Weights of a small transformer language model: 5.29M parameters, no biases in attention or MLP.
MLP neurons of a small language model. Each row is named by its layer, matrix (down: output weights) and neuron, and shows model dimensions 0-95. Each number is 128 + 24 x the weight over its row's rms, rounded and kept within 0 to 255. A neuron's up and down rows have the sign that makes its largest values positive.
A block is one neuron, or neurons of one layer that tend to fire together. Before each block is what it responds to, as a language model described it from the Wikipedia text at the highest values.

Responds to: Mid-word pieces, locative verbs. Fires weakly on interior word pieces such as ograph, ied, ether, and on verbs after a subject that expect a preposition next, such as located, joined, moved.
L3.down38 [110 116 108 132 146 148  96 129 132  75 108 102 100 158  75  57 121 182  67 122 101 155 135 126 141 140 112 151 128 160  87 138 100  97 107 117 127 122 123 154 127 104 102 109 189 128 145 131 112 135 134 114  94 132  96  58 141 101 143 129 113  77 135 142 144 144 152  96 135 127 121 119 126 105 139 122 142 126 171 140 147 118 104 157  96 101 128 144 152 142 109 135 114 130 121 148]
L3.down121 [122 134  95 147 161 123 135 113 133  90 146 146 122 152 128 147 134 159 134 137 162 146 147 115 138 142 122 109 103 127 116 127  89 137 128 152 121  96 159  98 106 159 131 131 138 144 104 129 133 104 130 127 140 124 121  57 130 140  99 177 142 115 114 162 120 107 138 118 153 141 157 163 111 150 132 140 134  68 124 118  82 167 120 134 119  94  99 117 110 124 181 115 112 106 111 128]
L3.down142 [142 144 114 132 132 113 139  99 127  38 140 132 139 157 164 127 191 143 143 100 130 106 133 123 130 107 141  91 133 130 129 151 106 140 158 141 118 133 101 125 110 135 132  93 142 136 114 117  68 119  96 122 142 160 131 130 127 109  75 170  74 131 118 136 160 137 123 140 129 116 138 162 150  97 108 167 158 111 127 115 164 108 125 132  95 127  90 146 119 103 130 112 127 151 117 124]
L3.down147 [106 114  87 155 122 157  81  78 158 152 128 112 153 124 144  99 126 121 124 116 129  87 147 112 117 174 114 113 124 124  99 121 112 140  92 140 140 131 101 155 179 147 152 172 184 110 109 114 156 143 122 132 108 131  98  69 139 129 118 126 141 113 127 143 158 157 129 131 150 166 162 146 171 161  90 123 145 142 145 124 144 153 134 158 152 125 139 113 122 100 128 127 152 124 147 118]
L3.down390 [111 143  87 115 127 110 111  96 105 128 140 140  80 126 116 158 157 100  78 111 108 119 109 123 145 109 129  90 119 150 155  91 132  94 138 118 169  93 123 148 128 129 160 108 145  79 141 121 146 147 141 101 141 148 142 135 124 109 153 113 171  85 143 163  94 118 158 135 132 160  94 138 184 139 130 128 107 179 128 147 149  85 130 141  96 114 109 109 160 103 174 145 144  64 129 142]
L3.down419 [129 178 114 144 119 124 155 152 156 110  85 146 150 146 182 175 138 147 133 114 129  88 151 120 130 103 143 111 156 123  76  99 156 151 127 123 130 142  98 133  88 140 119  93  43 152 122 103  92  89 113 108 142 148 161 123 116 147  97 111 144 113 106 126 124  87 126 149 124 138 149 135 143 140 158 174 110  67 129 148 128 122 123 125 143 103 123  98 100 140 141 159 143 123  91 136]
L3.down427 [153 143 117 139 102  86 140  79 150 146  81 127 128 113 125 165 131 138  89 138 123 154 147 122 121 178  64 167 117 127 131 124 114 136 100 155 141 139  95 102 110 116 107 129  86 148 144 109 156 137 142 131 135 102 101 115 170 150 117 144 134 107 136 151 133  60 130 124 151 146 152 156 109  91 146 103 161 138 148 118 145 197  92 125 134 125 123 113 115 130 114 118 109 144 109 136]
L3.down432 [ 99 170 150 104 157 147 182 112 137  94  70  92 120 129 100  84 120 152 144 103 126 145 146 122 117 103 107  89 112 137 113 118 113 140 162 119 123 153 114 146 139 114 137 120  93 122 131 107 177 147 135 108 141 134 138  84 141 142 119 136 103 118  75 123  88 155 101  78  82 117  94 170 136 124 135 143 115 156 126 116 143 139 117  84 118  87 124 133 150 140 140 145 133 144  96  91]

Responds to: Passive participle endings. Word-final suffix pieces completing a multi-token word, mostly passive participles after was/is/were, such as induct-ed, cred-ited, own-ed; also resp-ons-ible.
L7.down7 [112 156 189 170 142 114  92 131  91 169 138  94 123 148 111 172 107 112 145 130 153 123 126 161 151 107  99 136 132  81 181 149 141 112 119 114 143 139 171 151 150 122 145 122 151 105 132 133 145 127 132 134 131  97 157 120 100 101 113 142 112  97  98 115 115 136 123 107 136 117 167 128 158 139  96 153 107 152  94  98 144  60 119 160 156 109 170  94 175 146 118 129 107 131 108 143]
L7.down122 [134 114 114  82  99 144 135 147 165 122 144 108 136 115 138 146 107 145  77 134 139 116 107 137 135 166 182 128 131 101 100 190 141 134  87 113 133 125 140 135 118 162 124 125 128 141 144 132 122 136  98 130 135  81 136 182 118 139 126 205 127 107 122  96 122  90 133 109 142 151 157 144 138 131 125 134 127 151 119 163 118 145 153 139 116 123 137 126 124 149 181 121 134 162 136 159]
L7.down127 [ 89 126 130 121 109 111 184 129 111 162  99 121 119  98 147 132 115 107  80 108 120 126 147  91 132 108 113 107 110 140  71 148 143 115 111 123 162 124 165 170  97 195  96 151 127 139 114 119 139 104 102 157 123 135 140  80 140 148  83 188 118 121 143 159 150 156 133  89 155 139 114 120 107 151 124 132  97 123 106 133  97 146 147 180 132  98 124 102 163  64 143 150 145 126 157 129]
L7.down166 [117 148 108 131 119 113 131 121 152 170  92 177 135 119 141 139 144 113 105 127 126  84 141 104 140 105 154 130 161  89 169 127 115 147 162 144 125 174 133 141 142 135 154 135 112 153 161 124 126 132  87 191 121 120 133 109 173 126 134 191 166 119  85 136 135 159 169 147 102 122 138 163 147 149 139 124 145 104 118 134 109 131 121 107  83 134 126 110 171 122 131 149 113 172 116 150]
L7.down313 [ 75  79 129 121 128 183 148 129  41  59 131  67 143 161  64 109 115 115  99 115 133 105 153 105 106 132 119 140 116 118  98 142  94 143 112 125 123 162 149 179 117 102 151 116 147 129 108 121 154 106 124 166 134 119 137 171 113 121 121 121  95 107 153 120  85 135 106 119 136  70 157 124 162 132 157 175 110 138 148 133 152 125 130 176 110 117 118 117 139  89 145 130 117 135 109 114]
L7.down379 [108 141 140  91 126 135  85 125 167 138 104 125 139  93  97 188 138 115 158 109 141 137  92  74 126 124 133 113 158 125 113 108 128 128 129 170 150 160 142 106 103 113 154 125 147 116  90 112  69 149 142 127  87  92 146 148  90 174 109 162 101 132 103 123 131  80 127 138 154 129 133 119 126 154  93 130 175 109 109 135 149 144 134 179 144 132 101 102 114 121  72 143 127 141 102 110]
L7.down388 [116 134 140 152 121 113 117 146 152 129 128 127 105 141 119 182 104  98 151 104 101 100 132  88 133  91 112 124 111 144 115 129 121  96 128 109 133 110 124 164 134 138 114  91 150  94 107 115 129  71 149 123 113  97 141 128 151 104 106 131 158 108 141 149 170 123 150 131  94 145 137  83 138 174 148 112 160 208 136 152 125 127 108  92  89 131 132 124 129 146 113 125 164 115 135 127]
L7.down426 [148 113 132 142 177  95 145 108 137 212 155 125 141 138 136 134 110 167  73  94  92 144 125  96 136  93 160 139 122 120 129 140 114 146 114 151 112 148 140 173 147 205  90 128 154 110 141 153  86 100 155 156 115 133  94 133 118 125 120 147 123 114 118 100 127  81 144 150 119 168 123 123 142  86 153 117  69 175 114 142 117 133  69  95 140 131 102 129 144 109 133  81 121 138 119 142]

Responds to: Past-tense main verbs. Past-tense verbs right after a subject in biographical or historical prose, e.g. started, established, said, found, returned; also occasional mid-word fragments like ick.
L2.down368 [139 134 139 136 127 147 127 133 153  82 122 138 153 159 103 128 129 120  92 132  93 108 155 120 125 116 129 144 100  93 105 121 120 111  98 140 138  87 106 103 113 127 113 106 165 132 174  87 134 175  89 113 112 164 139 160  81 110  95 135 151 129 131 114 112 200 118  66 167 145 115 156 125 123 165 104 115 118 165 137 115 125 114 143 120 114 109 157 115 120 125 139 109 145 102 125]

Responds to: Adverb and degree modifiers. Adverb suffix pieces and modifier words before an adjective or verb, e.g. relat-ively, repeated-ly, and "most" after a possessive ("Sting's most").
L7.down33 [157 114 130 110  57 109 131 139 121 152 140 142 134 154 156 158 143 189 157 138  87 126 157 110 155 130 152 154 156 131 161 128  95 128 109 146 128 131 119 113 154 103 100 130 136 147 161  97 167 151 109 148 188 127 131 103 145 142 148 117 105  85 112  85 157 104 125 122 165 137 101 142 119 108 112 116 149 103 113  87 141 108 122 108 114 119 102 149  95 102 145 109 106 130 138 129]
L7.down49 [139 130 108 133 103 135 125 163 138  95 128 113 155 118 127  74 142 155  97 150 112 106 116 133 174 128 116 162 152 126 121 111 128 111 162  98 108 102 112 176 144  88 139 117  85 135 121  99 185 152 120 141 137 103  42 106  90 146 140 137 139 155 121  83  77 119 160 168 128 121 117 122 140 124 125 121 118 138 166 158 111 141 107 118 125 128 128 185 115 113 139 110 130 125  92 145]
L7.down126 [158  91 173 117 145 123 123 147 103  98 104 135 174 119 131 159 149 135 117 128 113 129 111 117 135 131  81 129 133 153 124  84 118 103 130 119 143 147 114 104 183 150 112  76 130 132 110 124 129 112 139 160 134  93 143 227  92 127 138 122 141 141 157 126 148 140  76 120 101 150 121 127 135 186 148 100 111 170 105 130 153 167 119 121 125 119 112 124  98  98 100 110 117 115 164 117]
L7.down160 [135 120 134 121 155 146 146 121 100 132 112  85 154 120 128 101 182 118 180 131 116 155  80 158 149 138 117  77 103 130  86 137 124 124 113 172 179 107 151 153 155 155 131 142 120 160 128  86 103 119  89 141 132 125 150  85  89 119 145 109 147 120 177 135 142 135 120 124 107 133 138  79  91 103 163 135 146 150 140 160 119 194 121 122 143 120 131 107 128 111 149 108 116 106 148  78]
L7.down170 [140 155 140 114 111  90 127  96 156 120 159 106 152 132 111 128 114 127 174 118 136 122 165 131 135 144 111 129 137  88 173 159 109 143 133 111 152 141 135 108 121 166 146 159 122 107 134 114 121 142 167 134  99 114  97  81 100 118 145 170  74 157  98  97 112  90 173 140 172 143 124 115 149 145 171 175 111 175 161 121 116 159 138  98 179 102 105 179 114 142 107 112 137 139 143 162]
L7.down252 [ 87 151 119 116  93 135 142 127 100 126 120 138 106 173 104 183 108 120 117 135 148 160 120  91 119 111 146 128 112 155  99 111 142 115 103 125 135 129 168 114 139 116 123 152 151 104 115 125 103 173 133 142 138 133 123  87 117 172 162 111 164 162 132  84 129 149 127 178 138 110 114 113 156 136 144 129 159 147 131 140 110 113 105 133 113 105 116  72  87 117 123 136 116  83 154  96]
L7.down267 [122 140 156 155 128  96 156 131 151 117 109 159 153 127 115 134 173 113  34 124  71 136 144 135 162 104 124 140 126 109  85 125 155 126 131  89 148 131 139  98  91 120 117 145 123 112 166 116 148 145 112 157 146  77 178 139 127 157 108 111 171 140 159  91 132 156 116 152 144 130 133  85 142 139 144  72 126 137 130 144 112 106 115 117 117 104 136 139 173 120 138 119 143 100 125 107]
L7.down281 [138 127 162  88 179 202 125 155 145 162  84 143 130 147 133 133 131 150 150  88  90 104 115  93 124 120 132 114 138 117  97 125 183  95 151  96 124 175  99 131 129 124 116 128 207 159 128 150 147 105 163 125 129 175 134 113  98  94  97 135 145 117 102 145 150 129 114 108 109 156 146 129 125 130 148 149 137 126 122 103  99 140 126 138 143 121  96 110 133 156 161 121 129 129 145 108]

Responds to: Incomplete word-start fragments. Opening or middle pieces of words split across tokens, whose ending is still to come, strongest for invest before -igation/-ment, plus cr(ucial), consec-r-ated, K-art.
L3.down22 [103 153 138 129 112 147  81 183 170 117  65 115 171 105 140 132 109 130  73 145 145 121 107 137 117 142 133 130 103 108 130 123 132 136 116 107 119 133  82 100 136 167 108 119 121 128 130 122 124 139 152 139 133  79 100 149 126  87 146 159 169 161 115 100 141  93 122 116 112 125 137 150 107 149 130 115 163 128  94 133 100 106 114 144 144 114 155  99 112 117 132 162 185 163  64 144]
L3.down86 [ 92 136 150 114 145 128 111 120 141 107 132  95 117 110  70 149 118 111 131 159 171 111  99 129 117 131 155 150  74 116 107 157  99 183 147 153 162 139 128 118 176  62 118 135 106 127 166 110  91 139 162 102  99  87  94  84 142  93 144 190 121 167 142 153 151 111 122 141 108 104 113 104 141 121 152 116 110 153 138 108 103  95 156 140 125 127 123  85 150 145 153 138 130 155 131 131]
L3.down108 [118 152 130 130 108 133 104 148 104 124  57 107 169 123 144 149 150 126 179 148 102 130 146 156 191 136 147  85 106 163  98 138 117 136 132 106 151  93 127 142  96 167  86 131 115 121 137 111 100 148 126 118 135 126 139 136 129 143 124 137 124  94  88 137  96  79 111  92 123 117 133 130 148 120 154  84 155  95 135 131 142 120 113 157 148 132 151 115 141 109 119 149 125 172  96 181]
L3.down152 [129 146 148 131 134 169 119 166 123  90 167  73 166 123  94 135 110 136 112 128 134 127  92 143 139  68 141 145 131 171 125 148 119 119 126  55 132 167 109 123 109 145 105 120  99 117 170 146 123 120 152  81 175 138 142 164 141 102 167 160 118 121 167 131 100 105 134 121 131 113 153 160 119 161 136 123 128 140 128 127 124 127 115 156 105 162 125 129 131 124 116 112 132 144 109 103]
L3.down317 [102 111 125 143 148 114 147 137 120 142 112 140 137 126 145 125 120 167 111 165  95 134 128 133 136 111 173 162 128 143 136 112  93 120 124  88  92 142 165 112 106 132  91 166 136 167 121 134 141  75 109 130 117 121 115  88 150 155 153 136 114 139 166 158  96 100 148 110 170  60  97 157 143 107 132 148 152 142 102 135  92 129 105 146 136 147 101 138 132 164  68 133 100 113 145 168]
L3.down402 [ 98 121 135  99 112 116 167 175 140  74  75  87 110 137 118 152 121 114 124 150 126 136 122 154 121 137 137 138 161 137 136 156 104 126  64 116 120 153 101 119 108 109 112 144 153 132 142  92 119 105 129 105 145 135 103  87 140 130 120 109 110 130 112 103  89 142 167 104 147 126  96 152 121  88 142 136 133 156 134 148  99  96 155  95 139 161 106 100 118 141 130 163 119 140 114 140]
L3.down439 [143 164 124 180 141 156  91 102 157 120 116 127 121  97 123 121  96 163 148 155 127 125 116 118 138 148 138 112 143 128  93  67 137 109 101 142 149 145 133 115 141 132  96 142 122 117 191 157 134 129 141 158  86  89 116 120  70 110 199 118 144 115 121  98 151 169 103 110 150 168 132 111 122  87 163 130  74 169 116 147  99  85 133 159 116 119 148 133 148 143 135 133 132 151 153 148]
L3.down445 [149 156 123 125 154 142 101 110 141 139  73 100 111 110 129 179 151 158 120 149  75 143 177 123 154 100  96  83 138 108 124 106 102  92 117 139 175 120 156 160 121 115 119 124 135 134 116  84 133 140 161 111 107  92  98  95 148 128 144 101 138 162 100 120 158 122  97 130 111 147 128 130 113 109 145  93 122 170  79 167 122 151 137 110 119 150  85 103 128  78 144 153 140  90 164 149]

Responds to: Quantifiers and determiners. Quantifier or determiner words opening a noun phrase, strongest on "each" (each other, each way, each weekend), also other, one, all, most, any, only.
L2.down305 [142 160 108 137  96 148 174 150 129 103 115 118 155 105 124 135 102 141 123 158  98 121  89 147  98 115 146 108  94 125 142  88 181 143 117 120 132 138  54 100 159  67 150 109 161 133 145 124 141 159 146 135 138 129 141  58 113 134 117 125 158  93 130 106 127 154 102 143 119 136 165 112 152 106 126 142 143 167 143 136 151  93 131 133 128  95 130 135 123 112 122 133 125 107 138 138]

Responds to: Word-initial prefix fragments. Opening word pieces of longer common English words, mostly Latin-style prefixes like ex-, acc-, res-, as in excluding, accused, rescued.
L2.down265 [101 138 115 120 152 119 123 152 106 127 100 120 131 175 108 179 151 155 121 101 169 129 105 164 131 142 141 115 133 107 181 113 136 167 127 107 120 134 148 153 160 137 112 146 120 130 175 117 143 136 110 122 155 122 118  77 108 143 145 173 188 154 109 146 108 162 114 149 115 143 170 131 130 124 164 153 143 133 182 129 131 130 153 140 102 169  97 119 144 142 137 145 108 120 127 127]

Responds to: Word-initial fragment tokens. Opening fragments of words split into pieces, mostly a lone s starting verbs after to or a subject (s|ave, s|end, dis|rupt), plus L starting first names (L|ars, L|orenzo).
L7.down34 [118 129 142 122 137 105 133 109 119 119 118 133 152 162 166 123 155 147 167 168 127  91 158 127 132 147 118  96 110 151 113  69 158 159 128 148 139 115 153 126 120 112 107 121 118 137 137 152 180 119 144 167  89 141 116 155 163 125  99 111 110 127 153 170 125 109 128 140 113 124 158 101 122  93 124 115 145 106 132 108 116 109  83 112 119  76 113 150 117 131 156 140 171 131 124 128]
L7.down54 [157 121 116 138  98 131 113 123 103 137 117 147  98 120 111 118  94 112  43 163 119 167 155 124 136 114 120  79  83  89 108 115 143 134 128 122 151 112 166 126 111 107 126 129 124 120 158 124 151 143 123 117  94 153 160  64  95  75 125 133 143 127 150 176 123 123 125 101 138 118 101 140  66 130 150 183 119 172 145 146 141 152 109 127 131 128 107 136 133 128 120 117 132 131 133  81]
L7.down156 [133 135 112 161 103 119 145 125  73 149 105 118 148 118 147 101 105 112 106 140  70 142 112 119 139 127 134 143 150 137 112 106 140  91 147 141 157 146 137 115 157  86 110  87  83 115 131 116 160 115 136 116 124 138 138 169  73 130 166 176 145 139 118 170 104 124 147 154  76  88 136 144 146 144 132 139  80 117 116  86 127 135 118 118 151 120 104 102 125 152 112 113 123 162 140 118]
L7.down272 [164 112 160 103 100 172 153 167 134 118 131 131 116 146 165 174 135  70 167 130  86 136 135 113 131 165 126 131 121 129 130 140 123  95 160  93 165 155 104 140 103 137 185  99  93 149 123 177 149 124 131  95 135 152 140  87 124 116 143 121 161  95 104 130 113 164 139 145  82 126 101 144 147 108 103 142 102  71 100 160 154 101 121 108 127  85 129 156 111 125 134 121 100 116 134 157]
L7.down285 [144 177 135 132 119 114 156 117 148 117 150 119 142 169  80 112 104 131 134  73 134 129 165 143 168  95 115 102 131 140 128 132 128 119 115  91 151 136 113 157 129 125 101  92 163 104 166 137 174 119 153 155 132  90 147  93 130 130 117  93 147 112 136 154 159 121 128 144 112 123 164 123 146 110 107 117 132 145 116 160  94 119 130 103 146 165 147  92 115 122 129 107 152 142 146 123]
L7.down300 [110 151 131 138 145 185 143 162 104 111 129 109 123 126  57  73 134 129 117 123 146  91 118 139 148 124  96 151 127 142 141 132 149 113 191 116  92 103  95 113 115 116 138  87 139 112  95 130 113 120 127 140 143 160 150  95 130 126 142  95 116 123 157 139  82 139  80 166 109 139 155 127 135  90 134  95 118 113 131 139 116  99  85 127 144 142  90 145 151 156 114 113  94 118 129 158]
L7.down342 [131 149 109 158 118 166 131 115 134 127 123 148 105 135 144 160 102 142 145 144 102 145  92 119 153 144 144 144 143 143 116 126 152 196 128 152 142 108 132 129  98 108  74 123 122  98 188 129 138  92  92 126 118 127 156 116 127 150 123 131 124  88 147 128 166 127 148  97  96 138  98 133  97 141 122 122  92 158  86 131 141 131 122 112 106 123 100 146 132 138 177 113 148 149 141 115]
L7.down446 [ 80 132 134 126 141 129 124 123  81 163  89 141 106 156 121 137 143 123 167 153 106 155 114 170 136 144 145 143 124  92 131 100 145 156 101 123  94 136 103 128  89 107 154 119 136 106 137 128 122 171 172  80 127 157 149  61 121 150 133 134 136 150 114 167 106 149 149 151 140 160 117 123 135 114 180 129 112 104 127 128 110 145 147 131 119 146 126 158 134 204 120 144  85 139 152 150]

Responds to: Word-initial f and particles. Word-start f pieces beginning varied words (f-ire, f-ull, f-ailed, F-ateh), plus directional words like up, round, back, along.
L2.down143 [ 73 145 107 138 168 136 140 104 109 191 122 154 143  77 133 168 112 124  77  86 113 145 151 122 153 125  85  90 149 144 116  87 111  99 117 142 154 123 104 114 159  83 146 109 134 106 111  95 134 115 117 131 168  97 137 137 136 167 135 174 135 138 111 114 103 109 132 120 143 123 128 159 154 174 126 137 105 113 122 110 123 144 131  90 179 158 143 139 143 165 132 145 102 112 172 130]

Responds to: Word-start fragments. Short opening pieces of words split across several tokens, mostly " f" (f|ile, f|ire, f|ully), plus var, dest, adv, in running prose.
L3.down7 [119 118 114 128 125 134 143 127 121 162 122 147 105 104 102 127  83 111 114 111  88 124  91 115 122 141 121 124 161 115 116 112 148 105 107 124 140 115 128 120 136 126 114 120 131 117 124  66 108 163 198 134 140  99  75 159 161 100 109 156 155 115  96 117 154 150 140 141 109 112 132 141 146 127 133  92 137 120 169 134 144 181 149  72  90 119  58 141 130 104 139 132 176 107 137 168]
L3.down41 [101 144 102 157 151 109 123 104 100 201  91 136 136 125 121 108 131 132  89 102 108 100 144 107 103 119  95 162 141 158 126 127 156 150 106 141 143 161 166 110 138 115 162 121 114 153 140 145 157 122  86 104 131 113 104  30 128 120 157 105 122 159 112 109 124 117 149 121 129 141 174 138 107 163 142 121 102 143 167 105 112 138 128 129  80 142 123 125 140 162 154 130 120 140 142 103]
L3.down156 [130 145 116  96 126 121 171 182 164 175 125 157 150 129  86 151 123 116 100 146 139 127 163 112 134 115 143 115 123  98 135 126 125 138 114 111 168 149 135 152 136  86  98  84 165 104 104 151 103 100 106  91 156 117 108 199 164 126 141 154 191 126 137 136  95 183 129  64 116 134 129 130 156 127  77 150 138 147 130 155  91 119 113  90 111 122 148 143 104 139 123 146 116 123 108 132]
L3.down251 [112  92  97 116 128 145 130 130 130 192 108 131 134 129 123 121 136 123 119 101 150 148 128 120 125  91 100 134 120 126 150  75  90 117 166 124 154 159 138 144 129 116 139  75 116 122  88 132  96 147 152 115 126 154 174 118 151 146 138 178 126 108 130 169  67 140 110 116 114 139 113 115 143 187 154  98 117 144 123 130 105 163 122 112 140 119 149 122 113  57 170 119  86 106 124 115]
L3.down256 [ 79 143 110  93 158 101 140 182 109 165 120 134 155 100 126 132 137 132 129 127 117 152 169 138 163 105 145 107 166 142 134  87 164 118  99 138 104 123 167 141 115 119 154 136 100  98 158 122  89 114 176 104 142 116  67 120 126 126 135 162 164 122 132  94 124 164 124 119 138 155 167 115 131 144 147 137  99 121 134 131 128 136 140 121 132 114 126 139 139 147 109 151 133 111 168 108]
L3.down286 [118 122 132  90 113 116 123 112 125 105 137 126 136 106 110 118 128 121 100 134 137 149 127 148 122 108 100 144 119 123 184  99  86 194 128 121 139 137 130  78 130 121 138 137  85 168 121 117 143 118 109 129 146 123 138 108  86 184 150 127 104 157 128 158 149 132  85 119 159 147  94 106 140 111 143  88 109 118 173 137 126 147  95 164 189 116  86  92 124 113 126 140 117 103 124 108]
L3.down375 [118 175 131 102 142 124 101 151 115 215 129 138 169 154 128 140 111 155 156 138 114  99 123 165 117 156 141 118 142 130 122  85 106 183 128 113 171 130 137 131 137 112 158 123 105  95  87 114 123 136 115 131 152 101 146  60 112 138 165 116 143 152 124 132 111 121 124 101 172 131 126 136 133 133 117 135 107  88 168 128 125 121 135 162 128 153 130 109 124  83 134 124 150 113 129 113]
L3.down437 [136 192  87 130 145 100 121 148 176 180 113 147 152  88 109 193 133 108 128 111  77 108 122  99  99  90 124  96 144 135 107 103 106  96 124 148 154 176 115 129 129 101 146 131 101 126 160 134  88 149 109 174 157 127 132 137 141 143 171 174 192 111  98 124 120 106 112 118 134 107 132 137 132 142 114 119 124 134 154 144 132 183 125 139 112 127 118 120 123 105 141 139 113 121 157  84]

Responds to: Verb-start fragments after auxiliaries. Opening fragments of split verbs right after was, were or to, especially passives like was sh(ot), was h(ired), was f(ired); also other mid-word fragments.
L7.down29 [147 129 138 101 148 152 123 105 123 173 127 128 178  90 176 138 130 114 198 143  82 124 107 126 106 129 150 103 164 166 124 164 124  90 118 152 170 123 146 148 115 133  97 149 103 138 143 124 125 152 151 145 162 116 103 139 162 160 131 119 140 131 161 155 141 143  89 108 150 130 139 134 174 110 149 114 142 149 162 109 115 109 132 134 105  92 129 130 106 127 142 152  98  89 104 151]
L7.down75 [129 114 169 151 158 130 135 125 148 131 127 114  99 150 121 160 172 124 140 129 107 131 116 114 156 107 145 170 122 123 113 159 153 122 137 122 123 123 132 132 126 143  70 126 120 131  92 114 101 122 107  98 158 106 103 100 137 135 109 120 123 104 122 130  97 122 108 131 123 134 172 117 103 119 162 119  88 116 159 155 114 115 108 108  91 129  95 139 152 109 156 105 113 173 128 125]
L7.down83 [122  95 146  93 130  83 137 122 128 115 126 168 101 133  91 134  62 152 128 121 117 150 144 135 147 124 138  94 179 100 118 117 138 132 113 119 128 119 139 135 122 159 136 114 157 108 152  81 126 120 112 118 105 117 142  99 147 118 136 132 135 124 103 113 171 114 135 101 157 132 173 145 102 136  86 174 124 153 154 150 113 112 121 128 127 145 110 175 131 130 158 103 157 135 104  99]
L7.down104 [105 155  73 153 125 108 109 127 119 170 126 145 122 130 109 158 169 147  91 119 153 109 121 134 102 120 148 167 122 102 154 113 165 136 125 152  91 162 150 106 178 118 129 168 101 124 172 156 106 121 147 138 116 126 130 190 121 124 149 179 105 143 159 111 122 124 148 100 142 142 169 112 113 158 174 109 134 124 144 129 127 135 174 127 150 106  94 134 103 157 116 165  87 109 130 114]
L7.down190 [114 120 123 113 147 124 149 151 165 137 148 153 161 122 123 151 144 104  99 146 123 129 125 150 170  79 169 132  77 171 121 149 172 137 143 110 135 132 124 118 118 140 122  68 158 121 137 130 105  97 153 115 108 127  95 145 134 102 133  93  93 122  89  77 157 136 117 118 128 142 114 100 115 127 111 108 100 148 117  85 133 113 154 102 103 135 140 140 120 131 112 119  61 112 141 171]
L7.down207 [165  99 108 106 126 154 147 110 160  56 140 125 153 100 121 153 135 122  88 120 122 107 115 103 128  99 148 120 137 151  90 111 149 155 137  98 194 129 132 131 108 114 114 128  87 140 130 110 145 130 109 139 127 125 138 153 144 129 142  93  94 162 139 144 151  92 136 174 158 124 155 109 110 144 123 126 147 134 172 149 116 152 106  78  95  65  99 112 111 134  92 119 151 132 123  95]
L7.down248 [131 139 164 144 119 119 129 127 162  94 166 120 127 104  89 119 121 166 137 208 173 101 142 144 122 139  56 119 140 158 132 109 133 138 119 128 106 113 109 113 113 115 102 183 151 122 135 110 134 139 163 199 108 124 119  90 116  78 122 112  86 121 144 124 132 136 134 146 107 159 122 122 135 150 109 102  78 132 132 131 133 167 139 124 100 144 117 128  95 140 102  97 109  97 124 157]
L7.down310 [122 133 145 138 161 144 136 122  78 111 155 136 114 118 117 148 128 136 143 175 128 138 145 170  84  82 129 107 107 135  70 109 130 126 120  97 110 139 163  84 111 126  97 127  90 103  99 107 164 137 112 140 166  89 161 146 120 137 111 127 142 140 151  99 135  84 117 109 167 101 150  94 161 118  96 154 132 152 155 136 125  94 106 126 173 116 155 132 130 104 119 167  99 137 145 137]